python train.py --intermediate_size=2688 --norm_place="pre" --norm_eps=1e-05 --positions="rope" --attn_scale=0.177 --init_std_o=0.0346 --init_std_up=0.0399 --optimizer="adam_hyperball" --warmup_steps=210 --doc_mask=true
MLP neurons of a small language model. Each row is named by its layer, matrix (up: input weights) and neuron, and shows model dimensions 176-367. Each number is 500 + 25 x the weight over its row's rms, rounded and kept within 0 to 999. Numbers have three digits each.
After each neuron's rows, "fires after" lists the tokens most often just before its 100 highest values on Wikipedia text that the model never trained on.

L2.up1500:514529480451496521486460553501483523479539513492515489503496465488502484462534478528526507533550546526503486471549448525467482526515479520484528485498501499534466509515500489545511459495532486529494482483506544502477544499512520518456508468520440485514517552496477489493540516478525534499498508500504479492481499502503508488517453471495533464490478500506510519475500542499497489503535523515498529507493498451467495543454504512488536448495508512503531486478496498489482478561533462532491502451470483503501564491487510498516454542520457475492497482476533513557495535505470517487
fires after: "\n", "==", " was", "|"

L2.up774:498514474458491501500489522521502498492498503483495521454502489508525469509479490495481546475509498507476544456549474472483457518535506516507514538474499534474513474458480531538506531449469501529476511492481454466552500475482475508531522495480529421557526522494493474495487489503538492478494515500515513457541484567473439526542466519481552511492480494487519472502483516520460485537497535482500510497505517469529490515526470485516513481488509491475502465512487506495544498498498497508470466527489497477483544487511493479512506502501509494456510522551506482560507527480482494465
fires after: "\n", "==", "ey", " |", ";"

L2.up1748:487499496494513499514485505499535509511477530497503476486491501520502474452491486492498458447507545479508523460524521504518489508512505492482511551492464522478482540469509517517527527487493517503498479489516485495496484461491483535489501468503533467480490456541536473524532520509515530501501490513563486480479478533495486511528487515457484520553547487516506489493515475476484453509467459545497498521461503482505447487495478518479479544507457510450521527518487532504509499490481487496514545477463485492519534505523480468534532456523477491539538495513495460483491471501503481527
fires after: " |", "|", " March", " September", ";"

L2.up2036:525487464503532550470525525490486534514513519522500469470516485469478468486489526512521503525521528478492498531546481477540487515508540520488518542464508462504491510470458484508535500503500544512499507483485513508477475476483490496457539500518522496508491453453486470528552478518542465477485511495550467499460502505480458508477511498544466488540503523460485485539468495521478496515475459500536490449483487481489472515500505463464467487472493541490462497460563520500470463472481523491534531509532453504503480542515522517479477502468443546523488473481496492529467523502530488516
fires after: "–", " |", " 0"

L2.up2279:480539471488456492481471481477493473486460488471519498520546492515510468475532508513531499498480498537470565508471529530438516524498467542475514500511484506470496476493506505509459514461504500492504504509563492494527511474501501505505517502480495455502482487535490527471505493480552504498508501472525485483467490524454494525496495430518537498513529482571456506461516529527552529470503488468499512532515557493495485502541469492509512481469505495483534497520548500539514492535472477463488492477459479523514473494536495463522466535520457500515515473504484479501506506468506513485
fires after: "\n", "-"

L2.up1549:493439472484521476489461521543485524507488520532519477471521488481537471493522491475483536529539544509545481528529507492521451510505487509496472513450509533489512469476503466507528470471482542496508502480515457468489506517492493485515535500516503503498513485484498482562541494468529514534516522525478461478530493525474490513498502489478479513498571497477498533490531521529481489512481511495541477469530469497515478503531520494498501499500526495460521521476528507505529494514493535485538476523460521495458534491495489483494478501478506540529550469517516505527505465504533493522
fires after: " |", "-", " lost", " G", " V"

L2.up2213:480531512510514468436518511538541523477464511537522486485490460497507508519510482459494524541508530461512513509481472511495522526552458465472540509533533527497466482499515463515479513491495529511465514505456501478480516470520469531444530543494486516478473555521507518515514494531468493483498539518522503505529493473478465514508462503489487552511471498468507450500566513522543492493495455489501540523504538521489480528486501511504518512506473474479533503533527544496526503477494474514514509494513501514454470532460474502455501488518471451523509478499475509494459510493483515489
fires after: "\n", "-", "=="

L2.up1540:498450469516444515512564452520537535493487521525506505478544496464535479500556509497524490493544537491539520512532471505540507476537523513491522468519510504482489544505450488487484521490513529528518488525501532559517543492529510518463526519541525509513526473494499522491495470502503459495494476566519517484490502481510484482511489505525507523486490518517520484537555501535512457473472470539464466480473554500467491544470462565496542485494474521492491516488483499459524527503540481544441503445520505507495490470453497478506520466528506498521485513492482460485497478522513505494
fires after: "°", " (", "\n", "–", "″", "′"

L2.up2619:486450505498487473525498492481548472459476520478477505509538518470502496527509515472512549503531530498564512468546464509497509514505509513476474545524497490454499455501492468535523499470527533524479494432515483484493516476484511538532509521496513444495528513460511505463543435500469518480538543483491531502509494508488441494478496468500510468515530505524546496462510501489490550533531533462515500482482475531515500515493509495503471480529470491465532506529524512497526501536510542539490499461525478475504548517469497462495479545516524481502456482510525485542497456481514469498
fires after: "-", "|", " •", " |", ":", ","

L2.up1341:487491523488503506512531489468483502468492476507500518481521501494488525518501501453498485482492544524498509454496481468474533499512472523510517525579486477484486451537474492497471517493485495565465516485489530511486505515485498503504511488501526521484495497477468483479474519520490461501504517486488540538449502503522529492526494460476554484514499517522492522511519477517529470485504475480495454465493482455449491472527482505492488524471520503472533554530504546518480490513505506549483422509499515457453493525479511500480530490552529493462489499536509504482455458508514480525
fires after: "\n", ".", "-", " (", ":", ","

L2.up1380:493532478503485495449454488530481515507465491483534496464469489518492505521530489468543517468501521503510493492461474501468488536510488523492493544507537479447534504486500495487502487435491516533525535485563516462465505486503513546487522523514467493507508498461508525497489492491508504485475521521537504514521473526453515513492486485486567487498467516517501548497557521490545516468457542458510551521534534519496464495510495472486527506532505488469515478524539478524512506554535505526495495479452495517457523508482504516499512502498464456529488503492494500478510499478491516533
fires after: "\n", "-"

L2.up2158:475505518468455494521508519510545533512465486454500483518548491494459488507514477507489466483515520436479525468485467512501519493525460510490498510567533509455492527514475504501502471510501520525512541516503529461458522499513434573503509487516480493504481477478490531473484485513535480529512499506518516516482474505499479487502489518484533481517506543528515532508535499493488495521516524475559526478541557489477497491481454527504483494500467498453538549532541506528465474498541544523488483473521483497484486502481535438479540486538482460534481470524449503480490458479489526509
fires after: "\n", "°"

L2.up2633:458475455508467489498534524494549502496489497536503454502535476466494534533576500482565520524530507500512568507519465486481488513509514538490516543532488491458438520455473495490529502458508558526483497498481471485504518499518509495466537534496509517530493494535442519471496461513486466468524508525499488530462515514500507525484491511496509534520495493480498498515523526517536487484538451466514488470515484525500481548479487479509486502488521513505523496512553526469519526526501516493482472457496483478532519453451525478494532479546488472510470532496518505489511525490488491485
fires after: "\n", "==", "==="

L2.up2670:499493496487510489501506495507458474498505520536526498471557523513490464445491516456478519504529494513496563497545503488498479506511460522484509531461510497500493480455494468483510441503483519512486511475538460509488518466466466495528470486492474504514502473523477510533515489453491483506530490499501514489521495550485487503510490532540511455530508541500505541469544506482515519541514469500494475482492488483507477503521479491528470512520445522500508489494505552466534520539490500480526457477452508511466504472514502476518525512493523502462520508513505464491503500513459497487
fires after: " |", "|", "-", "=="

L2.up1499:470452478529517518531528505560520482502506559500486493440511503495499478509503498500517511497512508508473530518546488474472479467476535500490513480489497509523472473510538521489512478476502512511491484466512441505480492506429465471482485477474532505488541493510465481517484503494547524498494507482485468464514491523512501511481476448515527517503498527509507453513508517473467502521529521502486509499534503510516461562476510486554478532505471508499504499509516565533511495525476437485519454511487499519498514516503500435502539535527496493478512524481529470492496529508487484480
fires after: "\n", "=="

L2.up871:479473483515518485560499476496504472480501495456495464522550473453463483493513546514516490466491516525552519508457513455453531513518535531496513500487474510477479493453501496487518471477499525532463502463531508527493490460488501502495523539502486503510529506547531541514477481496488475510523503480479475484483483555488483499493450519496545482520528545504538510483498490472527496561480544433491484463493519459468495469485507527532491497484487517517484470513506506488523470472470497532502497437490450468480542514447470520511490519516486520478449518492525509458516492465485462472
fires after: "\n"

L2.up138:440477479465479505452529515505489561457534489513504509491469446479516531464524509493507509524496488497501498508506460505459511508500467506508487467485475567485469525455475504458463470504493474451467440473469485500510499524538520537517497514484469522497513493476524525524518460506500502487497510504505469535490503469477477507462515485505523505521461525470509507512482483462509488503534529487478513493497538458492491511519520525482509511522579436524493491534538517462521474510503528539521487514443495475496463473480570474501468488501482475482504495551476512516453502525488492497
fires after: "."

L2.up1933:512440489517487531519526466533521499507549482442474521474566515480488525539502485476513530518482489493481518540521501486497489490487508498498474516513508528451527473475484509476480481465542518511524535486507508493504541506492491532473518549497520494489489521529504509478521466458473498522517482496469502491477494494500473486464496508482516471501504524526525467490529482505497549518485472480527462454537511498503502538516514499519487504469462507479498479502505538493485508516465514509520489530522516460473520500517470456503485500496499477486497558499472551517461490515454496539
fires after: "N", "-", "°", "|", ".", "′"

L2.up1784:481469471473493491537460474551502454496488503501492520478524502475546487510479512489518462520518491509488517502527521485465461506533508497511522523488496515491510464457485493572525500434500538488481497483483523473518492487495478507502503546481510458491544502500534512528517527480523493508530518498519483509511513484522516488498448504518546485518506484501503474504506496477521509542524514459513520525512493509544500584534487483518470490498463500490537445440482504453533525564522474507508519506457461552477506453481492465492507503513515474485525503513459517551486508508506518509
fires after: "==", "\n", " |", "|", "===", "."

L2.up477:480480489549539528518476526488534487514490514511501518499524487472520473534491507507455543552543508490503497545512521529459457513490528541503479492478481525473499466504506452513532531487513500483464502492561486487499490445467533495514530526539522534488493448500465487543498507471500550501517518523484485473476519494468508464496463525514487477515509515509527477516500514479494477550446473521526493494503475464495471523495493503474529523518495551496479552449492492501486489500494486499506513476475479515474541505498501439534516499496453482493503497461523473569500533490533506499
fires after: " |", " Did", " was", " a", " /"

L2.up1680:490513485489434497496469498473508468504493530460495442492521485499526499524528477479543488459494528486471506491483489474445517482545497499540518506487488486489526517464501466501452500497492528502487509483510485471556537490502501510477520526467458477506487494476508583507484507449535464509498499514497453499517443474502485512503462487473551520503515483487523509548575526515499458471496524445519514483492526498513493542502524551519506502479503478515488467542476493466517505531495512502504490501508503522463502466457488495481523516529481482503524510532472521510542531510493510499
fires after: " (", "\n", "(", "==", "-", "|"

L2.up666:505483461457504499516466502514493466462508512543530551491518481467504540516543529481497528495527502492495535497502466502499489510488507526517534523509469549495470471482489453479465502464496505501499507494492512488472485496496550513486531515480514503534488533516509519539530510503493493501497528529478516507480504493494515492522474454547514512526465494494485503513574539524503548460493450462487505492524500515478513537470514506481508484506459526507538483501515513470533523502499481478439502479507493514503475505510494483481486470508469505485499551501497486501551518468507456539
fires after: ".", "\n", "-"

L2.up2269:505441464460514534503505504545488476504494535484503504465516492458520473493460522512516511521518506476542473522503521477478489550498533549484482520472532526499520501469478474547524511480525543452444525482532500477482473507470529506498484547518530483495507453534520500529515491499502526505534513504475472463492512538476505468492474481491483483490555525480457521470496482500456522570503437510495504473504498491519496516480473449472497500466480524486459524476538508482529506507474532520497525487525483519474499486495478539515524492504456556492490446502471538500498473496476521530
fires after: " |", ";", "',", " W", "|", " de"

L2.up58:487517503480486508467522543461518556508434479499506521507518489521558504496533488468536468517510495474524519507470501466526528499537516479499485499498511530490481502541462470499500517514505556493494552496492535479493522494483502505480518505530479546505491516491447465435506470489476462485500514475484506513468492502518489515477476480510509490520558515543503461471506512531474530486519478485554524466480501506444526497531485523492476529508501522488489535527519529519512522506482494542487482477489472535498516534433504473514480511512490482468480525516510458485507471552508473508
fires after: "\n", "°", "N", "-", " 18", "|"

L2.up972:509489490487488502473507468517485522514489514501544494465477487480508466486504469534475529551523500530501480533525476489541482488490428533462465493482494488504524499484497460502504522488520511501491503500505485467494497506440533490479511510520485472494507467519479539467476462476499512482513514495522507478481501511491464506498487438524526485501525510523510536486467517523525460501532539481494524498536526528519452545494504500487469473504461475498482507480498536489502446513484452502506555469511490496532517512508487488494487520511508529497513483512513492544457530495494499453
fires after: "\n"

L2.up1168:481505468467503511477461543502484528478478455485539485500508457521537502506531527481494486523517495514503500461484475496547490527488478506476515500473521505508473497500448484507494547419547521542509554505507528500498537490508498522500490546565474476469473489478462520447535500486490498529522515499520503500491528508487474480515468491525501519492491522517496511517549526515500520506485507481517539502525538484464463549515477501507535534473508468462515527516531526506526487496503538478475499523465490502453466524480533531488503493479467518484469478505488523464537525517504490522
fires after: "\n", "-"

L2.up1687:481448499534494491520495534478484470476492518507500459518518499510502482527490507529473473531494543540502533512483530459503464501470518540473495522481519517479530494490487539514505497485495519526498496532521503562495487502441460507490534489537500504549515494528491480462461514487478506460541548515512521520509489546522510509495504538491479529514544491523485516458512500521508549518534533500496473482487491496493481519496464501521469518475477497488495529467498504522537450499529503505500454491530481449455506511506514523456517507517503477466472512498483494494485497484469469460
fires after: "\n", " –"

L2.up593:469465509511462524485487513470508524479439508513524503478500463468558488454483481501519511529564474509483518483535443484485469526522487501495546485512543511544443485517454497481500520486505485470509521533493520504534528523504507514461499521517516518538503557485452497461472501486536525494512539514461471483460517478508492448497473448488486482508509504471522472533500507485515460551564506557481490500486502485522503529503469521494534524515497515469486522520526555488517481519513472527529497507500493486542517453505517465523532553539492483538494458503517477489498515486488535517
fires after: "\n", ".", ")", " /", ":"

L2.up1471:509446464512481515477507494465536532479546518463471524501501482484501499521508518509501492521547530458524534495501476479501448486519482524485521535499509501582476523487521490486496500505521488496505495486518547523471519465457486506507531526568503510512506492517485495437554472531509508486518521538473502484501514518514521482515458494515490506461519493489480487491549522517484514511541519476505474470489486489495460522489512516513512485509503454490474509528547478526531531550478483557507500461494522501492540521451497454452526504499501442472497535516510487502491502498524500499
fires after: "\n"

L2.up2406:507511514485502482480495487519489523494470548523508510465505518498512475495509461528505532537507526505495484500533490484525500469477430497503527504478483539522473479511511504500492500442522496518493463485504502486504516497457530496506494483491501473540552501495477523471490476502539517502532515489539502511496517561506494501506485448502523456509473542502486485453510524502523533492483507487453535516501525508508478550531493518513485514519494506509481497529526524502511495554481469521523520460466517482520533488503531471484511513546508519471469495525516483521455496508497525499
fires after: "\n"

L2.up2603:484503505470465508493500521491532537515481516522561494460483465484561465480550545537509502490491518535511495494551446555505528533501451546479497504464558476524482490499476480509475502517523465494505490495478544481515489492511504481479470502511491513530499530519510507471484495471519535484520514489509507519480483475484495471520514475492512479503452487485515521491521534507508483482484536493432560516513506491459512505491512487509485442517495523489514463511499504498454512534507489542475520461481522499554480493494488523497485512505422476548485510510509502505475483515474557494
fires after: "\n", "."

L2.up2004:535484488522493490483505466526483524502522531452532505421511484504471457491458524504514554499513481516479495506534449461490440501486467506492483480487505460500528497471524471499512495462500522506465486512480485511494521468457521493495481538537462514487522470502490500502505464512522491490515477513494484463518517554512482530466489501508543510469483502520499506477526491450487515493525511467446533522537518501524458501468519496500478495495496529476479493513531568473484500498522442500495512490520486531529530501489504503523491527517510483473535476492506511503500486495516537521
fires after: "\n"

L2.up2600:514492499520516520501494530526474503495482549505498463504556506483463472473480518500507517499548518497500518507515488478481495517461507507522539484489484506512507515442462474555515454471512506562501483454533502487528494463466474482531495496517465477501542457537444498524530476506488520490487535500530466466510563539491488504462438485469506508546481477537493479488499530505473524534502462511489493455503487477480462493492516496498492509535449523506500525513498507511472500499515530505521503518494469501474514510461471522482496508500487510520536485499512463477541537523490511471
fires after: " |", "|", "=="

L2.up1117:473480488512457532470515528516488509509522480496533503483536490507491487465549535504496521510521498481511512472486512513467508514500541483456541480540466495481456488512504513501431485475517504504479520456508522490507503511475489477492485456495515473484548485514478518441472493474571466495503515523533483490501512494490476439496482486496525531534500519493492528529489510508498568525486510506523536517533493490473491500504502541487486508473541529503477513532530481516512498569525496533512471450486462488459502490488510466470493529484504452499445459492467504496494528500496480521
fires after: "\n", " \"", "=="

L2.up2013:495483522535461487525518486534509492497459518452495534523495506518495473530502483493523498472507518526504519482478538507492508497462497522501473486533493515484473475519481542497499480466505521533475497463546484513501499486480466516485519535515470469531463522499499473486504522507514528505513502494474485484478482540526499501464462510498466497510524514512520497432575482454506530468506534494517521502467473477483511505519503570512514504489466468492502478525466542524512486557503501507476469520462493544523485526449459480447456500496484462481512536525519461488528500470479513475
fires after: "\n", "osa"

L2.up474:498477437506529499537469498481512487532516513510476496475485508464463469508475503553484523536525473497537487535563464483463509508501503542508474508476502468479515484462495482514518479504493557495443445476569523533468473437487502485501502539512524491505547488518531470539556481499471510487520488495540482500436468520502450512485475486524497478493515528491533478507480472480501497523480467543512519513513519500475469542493505476486478517463495534499501517504528537485497484489519509523498481479513487532483489523513521531502490484469472527552545472525491486519528506489495522504
fires after: " |", "|", " R"

L2.up2009:501514504465456501509492510509523498508529468492512532511524491516518473513522500499515540516531474545489559444491503494526459519461485509501477521470543481475478467459493506492458536504511486493489524505523499528477496488475505472478506515501528440513492509530468534460475504498527476508537545480495522499474463503510468558460487457530556489518499525486483518496519480505485510539504504474496509479471483518529465482489452496493466512455479492518505536513499540519515471537516472511480509506486526554494515488524471455477553489526522434472458519514507532507500499501494502491
fires after: "==", "\n", "===", "|", " was"

L2.up1185:506514456453499484507545521505506498513466509522504512475556461474489508511487520498492535527545493476493554442521532452497549496477501497532515460466483470475512464478545472517531536496508540491485526430505491512473511466459538475473517509534542506519485443506450488513556492513495507491481523481504521476496461519496507524505513488526513515482498506527464538482493518490455522515508468527526474487508511453499498477539518505487465487528485543480561510471514545526504519515482480508523495496476497508503488521530505482531530522511507466498478494486533514504508467484504483563
fires after: "\n", " |", "|", " /"

L2.up2143:460476510523462503531543549514515552494513531541531450495527498480507537526504505507490530534514505459512438505552476499467513479473543495501532542497480499462498526514501512526504540518522518486516483458499487445455486457493481518494521491513524536506488526503470511486492476471445491518501507537495541484516508496451521514492522477505464512488538537515538517544496522529485501505464509541517515481451479453456481467452483509479496541537460472491488493516476541481493519481505544515476519487510504514515541480522551485447571504522536468534466482515467489513471471509488530492
fires after: ",", " March", " April", " June", " November"

L2.up2511:500468479506493502509541516473527529467528516488489449477531458512544519489506511494494475547531489477493494456544491452477539551490486530511508494575493472471510467546521515478462484514547511513508500475497537551505511523491508481506540509518477512499481493520517476473524488490479445506508508499461523518482529508503494507518491434497537515470539507512505496489490505495456501483498497459520443426477498478461495496507503543500471498504497493476494498518538519497527513515542451502501472478475493546501544489494483484529473482555501505508447514512513514518516505527497451500
fires after: "\n", "N", " in", " 1851"

L2.up1785:506471471552528486534490495491529525462523492458497461527510500499464459495540497478501486552499496480483492462491531506512535484512492505557494501536507485466480515492508548502528502520516528497540498473517527527514511482496500493518493478537489487472522515467507499506524530500529434514540547517476473474511524518500489532461475472490501511468511521526477492485565526512490538497492504496521508497473478525494485493463518508519524487517421481460545530466502530459491545503546503511526505494543499497545501488467475476500538478530509481541468534510483521487514499471498476538
fires after: "-", ",", "|", " March", ")"

L2.up2377:508497452545544513498476540512526538498464529516510517489503470483540452512449494529501503515513510496527502540561522505476464532482511502456496528504560520521488514467496519543539544469517497525458496490524531504453457448481502502492517460495483523490500469495484489496536508470569543477490513506477502479498462532481525512528455510479485518500512514455464489466471516498466492502475514502516496521500518493455471525510485503513496485498501495465511477500513501491492469507496484515539452523498439460461533471520488497516530503487458456498525464515511485495501545499488510493
fires after: " 1", " 2", " 0", " round", " 3", " |"

L2.up1121:492525501498502472532497484445542510446490510528506471509498504438502515528512503484500491529532520492524467508498471522535502490565498494479507503523525480461458506508467532474499520476506502511470529521520504514513453514487492518517516516514502496532506557484517513489492515507499485515530524467498505498486482509521500466467500515516498525509468515492479484441527451470503535502509451479528494468483476498501476544475455556538550547504440497516491506479516490484523512477516513507501497508528545508515484506447481439488497521511515499498495546528492537523494511503497488503
fires after: "°", "″", " and", " •", "-", " Kot"

L2.up1792:505506488535503550517502467528471500492524525506506500471502512483482496494518529470500518496513515514558519539530473472523521548507461473503523472447556477499526510465502476530517494483489520493504482475526477527475441468520486512455513503516479497480502446514526492500506486538488518471502513508524463450474528514471502511477463505514486470496544513469493486503489470465504464488507500495474500510507498472464497497484533474494538477479506524456479503468476478525506503474483508517504529479494418501490532486499445521491534499493459523546517457528468509562519511502514505489
fires after: " |", "–", " W", " L", " Agg", " Marl"

L2.up2005:498505478517479504480455486480560531493492515474527461514485441483532457476500503477509509510473521478508549488531484502510518550476528515511494511540537495509466520488485509469503508506513519468484509534533520496460517536518508500495516498509473480501486495499499490476473495466526463460554522479494517499470529477463517472504461506489496476498499493570533493470542475492531472549533483507507488517518521519509495516455464494495503489478463510453520524516516514477509493564551519496481493484531496511525507506464496484496532519509462481538435464473523506506479527483530513531
fires after: "\n", " (", "″", "°", "-", "International"

L2.up1299:469493471458522494461485496509483516515494524471539478470511495517529429482489471532497499495540541478512528478530504507492535503518500493474505525468510490531515476485543491499526504506504501516458532499506457515483492489482498482488491507528497511496491466476511526495527470514473535438516492510477452483511509552482531480480490523523486513503513517512507488483507526520493507506504482512525515553546473490507466462472491549460498482519502512488494549517549509527471487510490481535503528507505528520518531491514500489504544469495481504506529465497501490438517456498475519494
fires after: "|", " |", "\n", " March", "ax", " September"

L2.up1632:493472471519524526510496475505507590538492565511474495486524513505498504509460486493505519527513522467518496537535508477515496502524474491507508486467539517518487477500498474509495548477501502455479497511503511499520496509452506496493516522539477494463503457546506510552527455514529531469527511502524450459469557470453497517508486511515525481501545492459464455508472534486494483507495486487539467514476536482455482522485530498521493473511451491490504473480518506476520473517544492496501502461518464484487542504498517478507493534516482531529507473485517460523477531496513489507
fires after: " |", "|", " round", "-"

L2.up393:494488536514462540527515455469525482482507526460529496510502471484529459505532518504534489489496552506483518483507487472468527524514514537528459462505470507483474500492512497473507472487502467528468506543531491495493484483487510470519533511490530477535487532493464535465466474482557483489502499467528532503509518487507525515500433475487498491530461527555493465469482484489457475495543525468480512508519486500552489567494485503534474476497492476513483465524479531530506509499516503502484519498466471510467509501473535485476507499532486462473527517488515502522488514477482493449
fires after: "\n"

L2.up872:511465487463497504556487482481503514501448547501494456524524526506459466463500512457464501504555513479510530504512517469515486512468519540487503516467562499488493474477485486541514509476513535487538480451546463485538504462476521516505523463511514484499509477485513462506528513545521482511539543482510477460496507499461455544525465538498510496498494556493525520484506503496482540552530471471481453449508501451536472525468449475514484470478462509451523521516503524507525501470551524505520473505461527529478524483512501492502529527495507476517546484513497444534482516481509504521
fires after: " |", "|", " digital"

L2.up1085:475442495523479508515531513485530473475513494468500495528534483495491550476551489455539516491561507486530513508510488499439526526523510492515527526535487507473513511484461499494470516510541495538489475472471491463539526510450510513479527518475515435539482501490519524488562438543467479486521535509530486491513497515527463533497442489503485469461496550479523525500506524497502500533508461468499486494476474455488500487473490519495454482497465469474548537512515508493485480591504510515476490473498494492489517526465518497524537500520504479492428501481495498536492452484515539511
fires after: "|", "-", "=", ".,", ":", "oy"

L2.up133:482478490553496521525471471487540544476458555489517486491535507493480469493478518534507514468525532482490513519499512503491472533514500530523561503494506504498508480445538500528518533512520548489505517462523471466504455474487517501516483481520470451482489529508491506509491504531538501486496508530519434487460490518466497503465443488512534510512507525501518500500525475504511504520499516508530511494499499478452493506484483495527519505507500544467508501502533518510513512483460515574471523467531455516510511512495474523527530538493507489521513462483470488509508459501499486496
fires after: " |", "|", " Democratic", " Quarter"

L2.up1498:476507476476491489506495464470490527478507553499506463478519483508513471520461475518463521544497531496516512535521522467493517518518471490500536525468529497520537538463538466521526543520493538519496507511525464484502452452509503516539491513528513498471511451554500488535496497523484525499526500537498487455491499470478497512440470540473502547510475507493541526481512511512522510531463442490486540491496475525508497475458498508490531504519461533485483535467484513454483522451493505506532551497518523518518538487487481501481524519489466498546502476507464436528529472489503510532
fires after: " |", "–", " K", " March"

L2.up850:471525449518462496523449508495492502489495517527541525522515509481526457487492544514504519548533537494472506466524503499534535519490457542513540558483495474531514485439526498534501512483503517521487557484529494460497484495511502532515496535476482521481520529525509450532493519502497504443493517486502447476438476505497515477486449474531514499547528527470563489466520529498499462547460514486503486502487481464551491519528475478536503501489475472485518481476519517529504487540523517482510477480438533523468515505511467502527501508483464476501508516515469507498487533477483483515
fires after: "==", " |", "|", "Personal"

L2.up2267:463547514511492524459515513502524498465496507501536493474503458501548528487513484522494472475462511464524481504501466502471523541494537511508492500480501505479471514456458466516427519515540523478518470497528481473474485469521480545477507486491499505511495529462481523460485511478474492471502517483507468518493491477485476518503509483486499454509463479524528538487471479510497490492523532484463534538573520478512501514512462483501515508499478445477519484489524490532482536484520514492498478526454494511506462513551550474481492508534510487522481497541458504509483527569502538489
fires after: ".", ")", " ="

L2.up1729:474480517508475502516552496525531518455518522511485485502520481448482506511544444466507462485537517544488469513555520466535500444521488523501526491533490515440475500501471515465515539524521538533526483511507518480515519474488505479508536518492507518528523503496520490530515509544500486488501521509504485482463533530486515477499457495490514537473476545499507502523521498530505508535487465523504519507503510515479482504476490502489529520509458506514496480531515503484530550438506478500500497542542533498454524479481497453469500462514539492515488537521469522484514472480504517498
fires after: ",", "N", "′", " April", "-"

L2.up1971:457546470487485455471509457518498524522501503488527494480502488503526506508498496516536508507512494485502524525490474481508496550524481495488535502502483476507494470514485485462479507499515533491517498506506503478498537464512491496480514506485459460491503537477480539478472517482522495444526504495478486520536512502484497536467460497517525532498519487510463492469511551506534491511523515493486550509536531487552495512512496501502458477512461478510525465526501510464505542490459492514503484528512503500477515475482492478505527550512481519494503507517516501458531543539485485537
fires after: "|", "\n", " (", "===", "In", "("

L2.up1138:497477491507481525490471534471555483496517503452501494458477460462538505516514506481493515484481497498452510471515515481507530530502481463503488524520473484463478523534473543516507486453496509525514506483556516522487500496504508484492487522492502475534520470528520527467575498512505509493507524488489510524482468505535475479489490512467511505537473537516486502451539463479503517491506533494540468466471445475501472536497511514515468543472449469481493485522489523505514513541533521472505501532468486488463495518465484462437508501556519448494503477508471508485485511507491492474
fires after: "\n", "-"

L2.up2080:483527499487496486474528530515528545507489490534527478493501485488532474501529458444505496489504524478484555497502473492478484525534472476539476535507531513476498526503521460545516508495482537502511491439495485434512488499481483478485486508545523513472478495526451529474480470475543480497518479507530465497480494512483514538523476469525504519478533515502507518508494496485516494507520499528512507521511546474423477493509465497471529527494481507459486525507525490500485494508496428522475471503488536489518520442499526417500520505492510490505520503532512480464510465539497487499
fires after: "|", "\n", " 30", " (", "–", " $"

L2.up1301:519487524540456515525480477497471477484499487501521480513519461517473488509543520513526497510503527501462507466494491500496502491482517519536520468495456496468497448483519516487487476480472519489486525464547537469496513489519510502511527566440481455482546521476505523476462525463509463515512509513486455485549522498500495457502467489503534527500493514515518441524526461457527534500467546477496551528500514481477494530549470521502489520507505485490493476503549533470550513546451479556484487510496451546464465463499473471485471490512481504491503501528466488526496522458507476550
fires after: "\n", "|", "-", " •", "==", ">"